config.toml
n_head = 5
n_kv_head = 5
norm = "rmsnorm"
norm_place = "pre"
rope_base = 10000.0
rope_fraction = 1.0
attn_scale = 0.125
bias = "none"
init_std_o = 0.0
init_std_up = 0.0261
lr_mult_up = 1.06
lr_head = 0.00747
batch_tokens = [65536, 131072, 262144, 524288]
doc_mask = true
steps = 3100
MLP neurons of a small language model. Each row is named by its layer, matrix (gate and up: input weights) and neuron, and shows model dimensions 144-207. Each number is 128 + 24 x the weight over its row's rms, rounded and kept within 0 to 255. A neuron's up and down rows have the sign that makes its largest values positive.
After each neuron's rows, "fires in" lists the words (lower case) most often at its 100 highest values on Wikipedia text that the model never trained on. A number after a token or word is its count.

L20.gate685 [144 160 112 105 138 168 147 123 143 104 141 117 133 115 133 152 101 168 130  95 125 114  98 122 126 151 137 148  98 118 149 107 199 100 104 138 146 120 140 149 162 114 127 149 126  57 154 152 165 136 129 163 103 117 109 107 130 121 149 112 116 152 172  84]
L20.up685 [137 116 118 146 126 154 112 153 130 127 125 180 142 120 116 105 169 106 134 142 100 180  89 130 122 139 102 111 121 114 120 101 145  70 173 116 170 121 113 165 125 138 137 122 149 102 168 126 143 114 130 131  91  69  97 152 142 115 117 153 135 150 119 154]
fires in: "he" 27, "she" 20, "miller" 5

L18.gate469 [148 108 133 138 142 138 138 105  93  91 133  96 133 128 144 134 136 139 111 109 145 150 110 132 122 152 115  85 147 142 167 124  97 141  92 118 127  95 154 102 114 117 120  66 136  93 150 164 139 107 143 141 115 154  81 149 146 125 109 141 180 120 128 109]
L18.up469 [162 152 135 162 118 103 174 100 122 113  77 109 141 120 113 118 133 133 120 151 159 142  95 119 100 118 155 119 131 146 139 134  92  97 112 161 148 179 121 105 111 120 131 114 132 140 163 136 108 153 128 145 115 114 111 126 102 147 134 152 128  94 123 153]
fires in: "may" 16, "march" 11, "august" 8, "to" 8, "july" 7, "april" 6

L13.gate805 [100 138  80 120 139 125 133 125 150 167 137 140 142 112 122 148 123 126 195 121 137 142 109 100 118 128 117 160 129 137 163 136 162 119 132 133 135 134 117 102 138 129 195  98 179 158 125 125 150 133 171 116 114 110 119 132 118 161 125 106 132 127 149 153]
L13.up805 [123 100 150  93 128 130 159 130 116 214 179 124 143 146 132  97 133 117 148 121 106 135 128 137 154 134 150 172 120 125 167 103  84 120  84 148 140 109  90 140 140 144 101 175 123 109 111 102 143 107 109 124 116 109 144  89 149 146  89 162 115 102 112 117]
fires in: "of" 25, "to" 22, "t" 5, "vietnam" 5

L6.gate274 [117 158 122 132 112 138 129  91 114 116 108 167 121 103 139  98 142 114 140 102  99 150 122 130 104 126 149  71 127 104 169  79 127 148 144 145 120 159 136  75 147 111 145 155 133  75  96 176 132 147 112 135  84 135 175 112 122 119 141 123 123 124 140 111]
L6.up274 [ 85 152 138  92 114 124 157 124  91 115 150 205 150  92 126 121 145 102 128 132 151  97 127 119 124 100  80  96 150 143 144 153 125 138 123 163 172 133 133  92 127 128 137 152 160 122  82 128  98 106 134  72 103 143 193 141 126 156 114 143 105 128 148  76]
fires in: "many" 20, "some" 19, "other" 18, "most" 14, "of" 9, "several" 8

L18.gate647 [105  55 113 131 144 134 109 141 101 166  99 147 141 109 141 124 177 121 118  89 139 142 136 110 112 102  94 111 100 131 137 135 121 162 153 101 103 111 128 132  69  80  85 126 133  98 155  93 122 114 128  90 123 114 109 124 185  98 125 118  94  99 125 119]
L18.up647 [168 145 128 107 101 124 125 128 115 148 159 119 135 123 116 137 140 113 105 143 145 179  89 147 153 131 133 159  93 126 125 155 121 136  69 147  83  94  95 105 127 148 195 143 123 156 154  92 159  78 130 147 160 136 110 118 145 129 146  85 148 165 163 137]
fires in: "to" 43, "would" 16, "can" 13, "will" 12, "cannot" 5

L13.gate411 [109 172 123  90 160  96 150  91 134 124 126 142 105 101 136 170 141 147 100  89 132 132 122 151 170 136 122 117 147 125 117 118 168 125 126 141 169 110 181  91 140 113 179 160 117 114 135 107 149 129 143 126 138 140 144 138 114 137 132 101  95  96 168 114]
L13.up411 [121  85 130  94 168 144 136 110 126 122  98 109 133 134 160 107 131 116  92  69 129 141 143 132 166 142 119  94 131 103 136 154 129 140 110 140 142 182 168 109 158 126 107 167  98 131 128 109 126 112 174 122  90 147 167 139 144 121  94  71 121 149 111 140]
fires in: "among" 12, "young" 11, "well" 11, "of" 9, "for" 7

L13.gate155 [134 109  94 120 144 143 163 159 154  76 132  90 117  56 126 124 135 148 119 115 122 142 112 123 179 107 151 112 118  98 101 100 104 110  99 100 113 146 136 133 137  76 128 133  93 127 109 112 137 136 107 104 124 140 144 107 151 126 166 100 122 130 150 102]
L13.up155 [136  95  93 113 129 102 126 119 135 106 129 122 146 125 140 103 140 138  99 135 148 141 108 136 170 117 150 106 124 115 146 138 119 176 131 109  95 113 100  97 155 117 130 121 125 147 100 144 127 105 122 150 139 141 134 135 132 181 131  76  88 111 179 118]
fires in: "at" 24, "of" 16, "by" 10, "from" 9, "with" 5, "for" 5

L9.gate569 [161 138 100  65 112 165 103 161 113 150 147 168  91 108 141 196 116 119 127 107 125 171 162 121 119 165 102 121  77 143 156 140 135 106 132 124 135 140 105 159 113 148  88 127  82  88 141 105  90  54 117 101 133 111 157 109 137 120 102 100 149 134 120 147]
L9.up569 [146 116 134 126 123 138 144 155  99 190 100 158  57 110 108 142 112 129 104 122 139 124 123 162 130 148 165 103 142 103 146 136 125 113 103  88 161 152 148 114 118 169 120  93 152 121 172 141 101  69 154 111 135 118 133 143 136  67  82  91 130 171 111 120]
fires in: "to" 37, "antonia" 6, "helped" 6, "aleksander" 5, "antonio" 4

L18.gate735 [149 124 152 128 137 126 141 147 133 134 128 199 136  97 167 167 153 117 127 159 119 107 161 107 134 101 149  91 107 154 111 132 151 162 136 145 137 120  58 153 126 123 122 102  95 128  96 146 113 119 107 165 148  89  92 142 164 128 134  95 111 116 156 121]
L18.up735 [113 109 117 140 158 111 121 158 120  98  89 135 149 138 157 129 119 123 135 125  85 158 134  72 136 150 120 157 129 123 109 118 115 125 105 116 175 119 126 178 121 145 101 123 125 106  48 134 120 158 125 130 129  98 159 147 117 118 144  95 110 122 120 126]
fires in: "has" 21, "had" 18, "a" 12, "have" 10, "with" 8

L17.gate664 [128  84 140 148 130 139 137 136 158 103 154 144 104 173 118 115  75 159 136 150 149 158 121  93 128 143 173  85 159 140 155 109 105 133 104 149 100 158 172 123  93 109 166 136 139 149  97  97 118 165 121 102 123  88 129 161 133 168 129 113 162 130 134 127]
L17.up664 [154 160 154 167 168 115 132  95 143  96  95 124  97  97 111 105 175  80 124 143 138 162 125 131 135 109 104  76 171 129 149 135 124 103 107 108 123  91 105 123 140 148 140 114 154 105 103 111 130 145 156 134 119 121 114 121 168 110 170 135 134  95 100 120]
fires in: "not" 33, "t" 11, "cannot" 5, "notable" 5

L9.gate259 [125  89 165  85 142 101 146 134 194  79 121 115 139 112 142 108 134  84 140 152 166  98 107 180 125 146 145  96 163 103 121 140 136 110  82 140  99  93 110 154 145 136 143  75 140  92 130 124 107 142 178 131 110 121 150  88  81 114 135 130 131 150  81 142]
L9.up259 [ 93 157 191 146 120 163 104 104 112 180 155 116 121 135 125 135  96  94 126 137 138  97 109  95 147 133  98 114 119  92 135 112  93 154 150 113 189  95 109 119 114 149 141 108 137  99 149 149  96 150  95 105  93 108  96 142 122 158 137 127 124 129 110 101]
fires in: "of" 59, "ouattara" 4

L6.gate9 [152 107  95 116 144 118 116 162 143 156 127 144 135 167 144 132 124 101 138 173 116 133 135 141 121 117 133 132  96  61 102 139 110  92 115 124  97 125 113 148 148 145 125 121 157 127 110 128 141  87 137 123  95 130 113 129 134 108 186 131 124 152  96  81]
L6.up9 [106  96 129 124 107 139 145 107 150 110 146 133  98  83 125 118 130  64 140 126 112 161 189 120 122 157 112 109 153 113 109 118 134 124 136 101 168 116 108 120 147 136 140 118 132 124 155 180 160 107 123 143 140 158 104 110 124 133 129 127 109 111 113 138]
fires in: "it" 23, "the" 17, "this" 9, "him" 9, "item" 6, "these" 5

L7.gate20 [100 117  90 140 120 125 136 146 118 122 143 138 111 113 134 112 132 142 144 131 131 156 110 107 116 151 147 147 148 112 162 112 187 115 163 141 104 130 123  85 137 153 114 139  85 125 128 118 131 144 153 141 163  98 168 119 127 121 116 137  93 139 165 184]
L7.up20 [124 130 126 140 129 102 149 105 134 127 121  82 137 128 115 146 128 110 126 139 135 125 105 153 127 140 107  91 136 109 148 108 124 137 132 114 109 124 131 130 102 150 104 155 126 108  96 215 101 134  69 171 142 167 141 146  79  77 119 139 115 126 131 133]
fires in: "after" 20, "and" 14, "in" 11, "by" 10, "from" 6, "for" 6

L12.gate207 [126 144 112 108 143 130 141 139 108 164 125 133  91 104 122 147 152  96 136 129 121 147 180 113 116 140  97  96 128  73 165  99  91 121 159 109  96  94 141 111 122 145 144 101 122 112 180 134  90  95 152 113  83 114 115 133 103 134 117 117 158 116 161 143]
L12.up207 [130  81 111 113 120 109 143 112 116 178 133 149 156 134 148 131 167 100 129  99 145 147 160 128  90 173 133 142 126 129 155  76  86 128 170 124 164  87 125 126 150 172 100 104 150  98 140 129 134 116  99  87 135 165 108 127 104 131 111 139 114 146 155 101]
fires in: "not" 24, "and" 14, "help" 8, "t" 7, "helped" 6, "to" 5

L13.gate179 [124 175 117 103 143 110 149 125 147 134 101 135 130 106 151 170 147 128 140  84 133 113 128 158 132 119  86 108 147 135 126 143 155 105 132 129 144 118 150 139 114 151  83 104 120  96 139 163 138 118 148 148  57 129 158 129 129  97 111 134 121 138  59 130]
L13.up179 [126 159 105  79 102 140 120  98 134 154  91 122 123 121 123 108 154 127 130 134 119 119  93 138 145 141  89 102 105 133 121  99 129 103 113 139 164 135 152 161 157 134 138  92 114 134 171 126  93 121 196 110 116 132 102  91 154 171 161 120 108 109 121 163]
fires in: "of" 85, "than" 5

L13.gate192 [151 132 115  95 119 121 141 110  93 162  96 121  89 130 122 146 151 127 119 112 119 138 156 118 140 151  87 102 113  92 158 125 129 123 140  66 153 132 126  97  83 136 144 106 101 130 139 127 152  58 121 124 103  91 156 154 170 126 143 143 127 122 131 124]
L13.up192 [139 129 131  97  99 146 135 132 105 141 106 126 125 132 120 124 133 112 147  92 151 140 141 126 162 157 124 107  73 110 117 152  98 124 131  79 125 134 153 119 144 122 126  78  95 122 150 119 153 108  91 123 118 138 124 121 145 152 103 110 133 126 137 141]
fires in: "to" 86, "help" 6

L14.gate579 [ 90 110 165 127  77 144 105 131 138 135 142  83  87 123 150 127 158 165 129 141 160 135  63  61 133 110  80 120 160 142 129 154 165 136 127 153 157 160 124 122 129 135 152 121 138 125 120 152 144 144 156 113 119 134  76 111 167 134 105 139 133 127 116 101]
L14.up579 [154 105 122 133 118 118 155  80 135 152 111 139  72 131 136 137 129 130 172 147  95 146 132 138 162 112 108 154 138 144 169 117 141 130  86 127 102 136 165 160 139 154 134 141 122 125  93 119 136 148 139 128 130 152 115 149 110 147 132  98 134 141 114 128]
fires in: "in" 58, "of" 15

L17.gate556 [146  84 127  62 183 148 146 146 152 169 127 153  94  98  89  96 139 141 110 117 123 111  96 157 113 115  92 133 105 138 132 130 123 132 146 123 146 134 123 153 147 114 128 144 123 141 138 124  97  94 101 175 122 117 136 179 153 121  86 131  84 124 138 107]
L17.up556 [143 124 126 142 125  66 122 111 103  91 123 123 170 121 171 148 135 161 122  95 117 129 155 115 129 106 140 129 122 156 137 157 125  73 135 136  70 113 126 156 147 129  98  94 142 131 125  95  92 123 113 112 148 147 139  75 159  77 134  92 137 141 109  63]
fires in: "has" 64, "have" 22, "also" 5

L13.gate725 [130 155 153 112 147 107 113 127 125 146 119 100  99 106 112 133  93 138 136 148 145 168 102 122 127 122 163 125 106 104 180 132 108 126 100 112 134 130 139 151  86 131 132 139 133 106 137 103 152 127 100  93 104 155 159 134 135 131 139  97 147 114 133 123]
L13.up725 [106  92 104 120 119 154  93 141 108 104 173 117 116 137 137 111 140 117 133 164 142 144 122 169 138 122  84 107  85 140 174 176 121  97  96 116 144 151  90 143 116 137 113 170 142 202 115 122 158 136 124 150 139 128 127  83 104  92 105 104 146 154 121 104]
fires in: "to" 50, "desmet" 7, "home" 4

L18.gate705 [112 135 151 131 118 129 173 127 160 138 146 120 105 134 142 115 122 126 107 141 205 146 107 100 113 109 117  92 100 119 119 143  74 131 113 109 129 113  79  97 115 147 121 145  99 120 134 173 102 127 118 139 130 120 141 109 171 145 137 166 158 147 126  98]
L18.up705 [136 116 184 127 116 128  83 110 141 125 148 132 100 144  88 144 142  98 151 126 131 120 131 110 177 150 152 139 146 153 113  80 161 147 110 126 107 142 114 123  98 168 128 108  97  97  90 135  79 155 120 123 153 138 147  99 117 125 161 111 125 138  96  94]
fires in: "in" 90

L18.gate106 [142 100 111 144 131 118 119  87 124 153 118 103  69  99 179 131 124 126 171 104 174 133 137 172 132 100 123 105 141 106 148 167 149  94 112 147 121 112 162 139 104 101 150 126 167  66 178 129 122 138 119 122 106 107  83 143 134 130 133 123 127 100 139 129]
L18.up106 [144 128 146 113 148 128 145 168 102 148 119  96 133 154  84 140 138  98 137 114 109 158 132 147 147 172 129 128 145 152 185 175 177 145 112  96 135  90 141  95 119 171 167 115 133 147 142 104 151 142  95 110  92 127 119 115 131 151 103 125 107 102 144 162]
fires in: "by" 23, "at" 21, "of" 11, "for" 9

L9.gate124 [168 120 115 116  95 141 145 114  89 143  89 159 112 115 112  70 128 134 137 176 177 169 141  78 115  95 123 104 122 153 146 155 143 146 134 136 112 126 123 137 127 107 118 112 157 111 136 154 130 103 101 120  97 155 129  92 166 103  89 136 131 154 139 125]
L9.up124 [143 164 120 133  89  50 140 121  97 125  86 154 118 127 113 124 157 144 141 162 145 136 156 151 142  67 119 165 119 120 131 160 143  99  83  75 158 135  94 144 138 117  92 170  98 144 116 107 105 104 121  85 128 155 143 148 128 105  93 108 151 122  84 128]
fires in: "it" 64

L9.gate175 [121 148 179 114 131 106 108 158 140 148 159 107 120 115 142 131 118 138 176 118 101 146 116 156 131 110 100 100 120  98 112 165 118 192 134 125 127 123 108 138 155 156 116 116 132 120 150  84 169 122 117 116 138 111 152 124  99 109 110 117 153 159 185 118]
L9.up175 [ 92 133 121 124 127 135 133 116 135 159 126 113 119 123 104 178 120 143 126 111 138 156 158  93 142 112 142 127 102 134 136 200  94 159  82 149 139 116 123 151 104 112 136 145 142 164 160 101 165 108 140 189 147 101 145 124 159 118 124 119 124 133 151 147]
fires in: "of" 26, "upon" 11, "following" 5, "alongside" 5, "to" 5

L17.gate134 [ 88 103 117 135 176  90 138 131 178 146 130 121 148 115 140 121 156 103 119 182 140 159 121 105 147 137 153 108 137 140 110 130 114 154 133 145  84 112 113 135 121 116 142 115 124 121 115 139 175 124 196 119 157 114 152 145 103 143 122  87 128 136 147  87]
L17.up134 [107 110 115 147 114 113 151 104 137 140 136  92 129 151 135  98 110 147  98 145 111 154 110 178 121 146 136 117 134 122 141 191 106 145 163 118 125 123 179 134 149  66 117 151 102  99 196 148 154 150 109 167 155 121 132 128 104 134 111 134 123  98 124 135]
fires in: "as" 31, "by" 10, "to" 5, "of" 5, "year" 4, "about" 4

L3.gate459 [120 143  76 144  71 147 142  63 173 159 162 112  91 143 144 100 154 133 132 123 157 146  76 114 100 118  90 143 110  92 146 134 120 153 126 147 149  92  99 101  93 125 162  90 122 110 108 141 158 166 145 124  66 121 150 133 102 104 149 123 137  87 135 124]
L3.up459 [129 129  77 145  68 146 134  88 156 163 194 114 115 154 123  98 141 133 142 147 138 100  89  76 119 137 107 130 102 106 122 140 102 138 128 113 147 104  86  65 121 132 153 126 121 165 152 119  98 144 114 139  99 123 132 141 139 115 159 122  90 142 148 136]
fires in: "during" 60, "early" 16, "many" 9, "late" 8

L12.gate796 [112 126 141 125 125 141 171 120 173  79 115 100 125 131 136 103 125 175 121 124 114  98 120 119 124 110 118 145 101 139 172  93 115 130  99 115 142 175 126 130 157  91 133 127 116  93 112 117 116 146 137  77 135  88  80 145 125 152 147  82  77 130 131 136]
L12.up796 [169 118 157 143 101  89 161 122 114  82 164 143 132 171 120 113 152 120  88  99 146 149 107 101 131 154 121  77 110 101 133 111 107  73 153 133  89 113 131 140  99  86 107 128 145  91 113 123 109 136 115 143 115 125 156 123  94 161 124 161  93 150 162 137]
fires in: "with" 14, "he" 10, "she" 10, "and" 8, "where" 7, "sir" 6

L9.gate326 [140 127 114  89 143  99 170 128  98 111 114 108 101 136 137 138  97 181 117  98 102 159 166 127 116 119  92 143  74 136 125 146 129 124 131 105 112  94 148  89  92 151 142 179 106 117 105  75 166 116 114 145 118  84 132  54 125 123 138 109 147 108 146 145]
L9.up326 [106 115 144  82 116 109 128 164 154 132 120 128 104 115 116 120 168  85 113  95 140 160 116 134 135 135 100 135 125 123 125  90 169  95 128 166 120 125 128 118 173 106 146 162 138 174 149 116 150 140 103 137 129 174 127 115 128  83  87  96 126 138 118 146]
fires in: "the" 36, "of" 10, "by" 4, "listed" 4

L13.gate568 [108 114 111 160 142 174 132  82 154 148 111 159 117 137 107 124 132 141 113 137 166 150 110 124 105 145  94 122 134 157  95 125 122 152 103 171 163 157 155 112 124 107 159 145  66 144 137 127 111 132 110 126 103 154  97 165 155 135 154 138 116 102 150 149]
L13.up568 [118 125  87 110  98 212 118 100 120 152  99 133  74  82 142 170 111 124 106 116 149 142 124 113 116 122 156 138 155 167 118 106 151 173 104 116 153 107 152 134 123 139 153 140 112 120 115 160  98 155 164 146  84 131 117 129 157 101 156  60  76 147 127 129]
fires in: "of" 45, "in" 22

L13.gate0 [121 145 120 132 143 126 184  91 154 121 128 114 115 109 110 111 111 121 122  89 166 111 104 132 136 115 156 108 142  87 125 124 187  94 126 122 106 125 121 129 111 151 127 146 140 152 106 156  76 149 152  79 113  87 169  93 144  99 153 103 177 116 182 144]
L13.up0 [ 86  67 125 101 147 133 122 104 148 124 113 134 147 102 121 113 132 134 106  97 131 106 120 122 106 146 141 139 134 147 102  74 141 114 122 160 137 107 147 133 119 134 136 118 144 125 177 141 116 118 125 117 135  98 121 106  82 111 114  79 132 125 118 204]
fires in: "which" 60, "the" 5, "leading" 4, "to" 4

L17.gate730 [158 158 139 117 160 113 124 100 101 112 113 160 144 128 147 105 108 141 172 141 128 140 142 118 104 170 113 105 127  88  91 117 175 139 100 153 110 112 179 104 114 171 127 127 115 142 123  98  97 108 160 122  87 113 153 109 149 134 124 155 116 114 132 153]
L17.up730 [116 138 130 104 156 165 113 145 174 147 147 146 131  80 149  92 102 108  62 136 109 169 120 130 132 143 121 157 126 136 118 117 147 121 176 161  86 118 180 121 142 174 117 148 113 103 135 115 147 140 114 122 138  99 121 151  90 143 120 145 121 107 151 155]
fires in: "the" 48, "its" 15

L17.gate674 [155 123 117 122 131 155  91  83 130 206 123  95 114 119  90 122 162 110 103 176 164 141 124  95 100 133 116 122 128  93 169 139 136 127 128 140  80  90 155 126  93 142 144 133 114 141 196  88 132  83 144 117 140  87  84 115 120 154 127 143  93 130 130  81]
L17.up674 [106 132 120 126 104 148 147 138 110 172  79 134 125  93 155 162 141 155 107  96 133 125 160 169 122  89 121 117 127 111 163 113 134  88 167 130 122  91 111 143 107 140 128 130 106 126 188 151 123 116 111  91 110 119  94 133 121 143 139 149 120 120 121  87]
fires in: "to" 23, "of" 14, "as" 13, "like" 6, "at" 6

L7.gate446 [162 147 112 121 139 189 134 114 135 104  86  59 137 112 134 162 109 140 122 119 122 126 126 153 127 147 145 127 130 142 130 103 106 131 130 153 125 116 141  94 131  95 130 139  97  63 144 126 137 123 120 103 115 118 113 137 115 113 103 136 119  50 153  77]
L7.up446 [103 123 123  69 133 129 132  78  77 129 110  90  92 125 129 138 127 176 137 127 158 105  82  97 115 127 128  97 162 149 156 116 144 139 141 116 173 123 126 152 146 114 114 128 154 102 121 103 160 108 179 143 133  76  83 136 149 182 105 137  90 144 112 121]
fires in: "of" 25, "other" 13, "age" 5, "new" 4, "pepin" 4, "among" 4

L9.gate534 [121 113 117 116 110 134 111 148 164 150 107 106  88 153 133 138 128 119 127 130 142 123 151 103 117 113  77 132 135  92 134 125  72 137 131 165 182 156 140 153 127 110 121 112 139 108 119 105 156 114 134 145  95 120 123 176 110 120 142 174 143 143 129 106]
L9.up534 [122 158 132 116 132 103  78  55 155 161 170 114 126 124 143  96 112  98 147 110 172 147 168 141 172 130 113 117 162 106 113 137 148 144 117 119 117 165  93 127 186 118 138 126 129 124 117 140 152 145  72 135 115 115 123 115 104 130 104 139 131 128  94 143]
fires in: "of" 84, "the" 6

L13.gate759 [125  98 157 137 113 126 125 115 164 132 114 127  99 132 151 115  98  97 114  82 139 151 132 147 165 147 168 133 151 111 161 148  98 133 122 129 116  93 100 154 115 137 121 147 142 139 165 143 124  98 168 168 158 116 110  86 133 189 164 107  93 157 145 119]
L13.up759 [124  95 116 128 130  98 129 125  80 166 104 159 134 124 164 158 158 139 157 103 123 137 169 106 152 161 154 134 140  89 155 144 133 136  95 160 127 118  75 131 113 143 151 132 134 152 110 147 138 101 152  73  69 112 127 145  48 104 107 103 132 159 118 156]
fires in: "of" 46, "by" 17, "between" 7, "the" 6, "his" 4

L3.gate579 [ 83 148  82 110 135 117 139 127 145 102 148 121  97 131 118 168 158 164 128 140 148  92 167 102 105 120 152 113  92 163 159 124 156 144 148 143 100 143 122  91  84 156 130 122 151 138 122 148 137 140 130 139  99 110 117 136 112 124 154  93 100 142 145 138]
L3.up579 [151 107 121  97  99 138 101 124 139  96 155 107 129 147 120 147 121 154 125 138 145  96 126 147 127 110 124 110 103 138 178 101 168 161 169 136 111 115 127  99 130 178 112  78 156 117 138 110 117  84 143 162  76 109 165 135 107 154 145 107 117 157 151 124]
fires in: "but" 31, "however" 22, "still" 15, "although" 8, "though" 6, "thought" 4

L12.gate780 [134 119 106 132 135  81 226 128 130 147 135 159 125  96 155 106 144 135 114 152 162 168  59 142 105 148 130 106 120  91 151 122 123 134 134 147 139 168 108 139 108 147 128 136 117 165  98 139 131 139 113 145  95 138 155  91 130 140 120 145 107 133 114 134]
L12.up780 [120 114 141 178 114 127 166 141 145  76 153 102 164 121 143 132 129 149 110 135 128 105 105 138 138 153 119  99 125 130 142  96 126 118 139 129  90 144  96 127 140 154 186 126 110 116  96 176 137 136  87 150 116 144 136 117 131 123 142 117 117 152 151 130]
fires in: "to" 19, "following" 16, "and" 9, "a" 5, "in" 4, "on" 4

L3.gate1 [116 169 139 137 115  95 124 134 137 137 120 106 132  97 129 137 128 137 190 116 122 125  65 126 148 144 150 146 146 128 108 127 105 129 138 133 123 161 127 130 129 144 189 144  94  89  60 128 153 172 147 132 108 137 103 125 126 149 147 113 131 146 136 118]
L3.up1 [133 111 113 103 147  95 134 109 135 145  85 151 115 124 114 154  77 133 111 137 111 123 184 166 111 130 103 131 119 129  93 142 136  92 131 136 134 118 141  98  95  94 138 151 137  89 143 142 115 173 116 159 153 121  76 138 136 117  99 150 165 150 119 141]
fires in: "0" 51, "columbia" 4

L3.gate798 [135 144 112  90  93 144 120  89 124 115 149 109 124 130 106 108 139 146 121 137 136 209 109 118 131 169 108 157 122 161 114 174 158 132 127 137  94 148 124  98  89 104 168 110 150 142 102 168  99 131 132 113  90 137 145 129  80 112 114 108 125 110 137 159]
L3.up798 [132 135 118 112  87 144 107 127 165 108 143 131  99 128  99 127 110 150 101 118 108 153 134 134 125 173 123 115 131 153 132 177 122 184  96 145 164 189 138  92 103 128 157 126 123 188 135 144 100 155 136  94 175 124 152 122 123 154 117 120  91 177 147  79]
fires in: "three" 19, "many" 16, "during" 8, "several" 7

L13.gate564 [144 107 178 126 155 116 137 120 133 110 122  90 127 129 173 106 124 131 151 133 157 125 120  88 119 168 129 127  54 134 150 121 145 127  84 122  98  88 135 143 122  79 127 134 158  88 135 106 140 147 106 128 102 140 124 111  89  96 105  76 112 143 121 117]
L13.up564 [ 95 104 145  64 142  90  89 145  90  84  70 149 149 102 122 157 121  97 140 121 159 174 107 131 131 127 138 143 109 155 110 121 153  95  82 139 102 142 150 163 113 205 142 113 138 161 146 148  99 166 104 129 114 110  89 172  93 144 154 120 135 128 124  97]
fires in: "and" 62, "to" 23, "except" 5

L17.gate243 [113  92 148 139 155  98 141 142 145 135 152 135 137 115 124 142 103 103 115  67 120 162 137  84 120 118  68 164 153 131 111 151 101 149 146 117 102  91 122 124 118 116 118 145  85  98  88 154 110 126 131 171 116 120 124 138 129 139 151 121 119 132  64 122]
L17.up243 [106 151 147  61 113 123 103 146 116 115 128 125 116 133 147 123 181 171 100 171  90  98 124 158 134 152 121 143 141 131 135 132 113 140 115 149 135 159 152 138 108 155 159 106 144 127 125 114 117 129 110 102 148 139 146 121 145 137 112 153 124 135 175 135]
fires in: "of" 53, "in" 33, "from" 5

L15.gate229 [116 119 142 134 148 135 122  98 144 156 154  92 106 135 152 131 172 162  70  89 183 144 145  85 145 154 127  70  98 111 122 138 134 141  82 129 137 144 118  83 165 129 195 117 116 143  98 144 113 139 100 107  91 110 124 110 113 139 105  94 105  90 110 145]
L15.up229 [ 73 123 153 134 130 128  77 129 128 138 122 133  95  92 154 101 123  86 137 168 129 126 125 127 185 123  81 136 156 110 147 121 139 117 113 102 146 115 114 129 149 167 133 121 122 137 101 148 144 121 173 125 170 144 148 150 143 115 114 108 104 147 126 118]
fires in: "of" 50, "among" 7, "closed" 4

L12.gate465 [150 174 137 141 139 112 121 150 118 175 135 145 119 110 101 177  93 124 130 146 162 152 129 123 143 132 132 118 143 110 134 111 157 156 137 151 118  83  89 112 117 110 142 123 140 172 138 120 100 133 183 120 155  84  83 158 113 134 123 106 127 170 119  68]
L12.up465 [122 123 135  94 130 117 163 126 133 145 123 130 102 137  97 138 109 130 103 155 141 142 106 167 134 156 134 133 109 113 109 114 110 130 119 173 137 131 140  91 141 151 137 134 146 135 180 164 129  94 143 143 140 105  97  91 125 181 100 138 116  98 138 127]
fires in: "to" 26, "not" 17, "of" 8, "he" 4

L14.gate180 [168 134 114 123 120 129  84 129 122 151 118 166 120 129  99 117 157 144 143 136 130  99 121  72 117 140 109 129 139 122 131 154 146 151 110 153 128 116 127 209 123 154 100 139 102 125 114 140 141 116 112 145 128 126 115 134  89 150 116  96 124 113 135 125]
L14.up180 [140 131  89 110 145 163  96 128 116 107 175  94 111 147 133 125 110 100 110 117 147 131 143 124 170 109 119 151 118 137 122 171 153  85 122 120 178 152 134 151 114 114 143  82 154 101 153 144 116 154  98 146 165 141 130 153 156  79 143 117 128 164 170  86]
fires in: "have" 42, "has" 20, "had" 18, "having" 5

L20.gate752 [119 157 142  95  80 116 154 142 178 117 148 138 111  98 150 131 146 123 126 107 139 136 133 160 127 101  96 148 130 133 115 126 124  98 117 135 117 203 170 108 126 143 137 117 102 121 128 103 118 140 142  91  94 116 135 161 103  90 155 161 168 103 102 153]
L20.up752 [145 133 172  80 144 144 109 114 150 124 121 122  92 165  95 129 156 114 147 108 148 103 108 107 138 103 125  80 101 112 183 123 128 140 117 104 161 153  84 101 129 153 103 119  93 117 145 129 150  75 106 115 146  96 100 156  94 142 100 113 108 128 137 114]
fires in: "which" 14, "it" 11, "a" 9, "that" 7, "to" 6, "company" 5

L17.gate235 [168 101 134 101 125 107 140 176  84 119 106 154 138 126 138 117 107 108 132  94 106 149 114 119 142 112 136  90  77 135  91 134 136 133 108 126 147 214  96 117  85 104 110 123 127 155 147 114 160 122 136 136 151 114 145 115 158 108 120 125 198 129 129 123]
L17.up235 [121 102 132 103 143 122 141 126 102 126 140 165  93 157  99 111 115 105 141 151 148 136 172 134 111 111 141 132 144 142 113 150 103  91 167 156 168  98  95 116 118 166 134 140 119 131  96 183 111 123  63 115  89 118 122 155  99 101 128 119 130 114 113 123]
fires in: "to" 71, "it" 6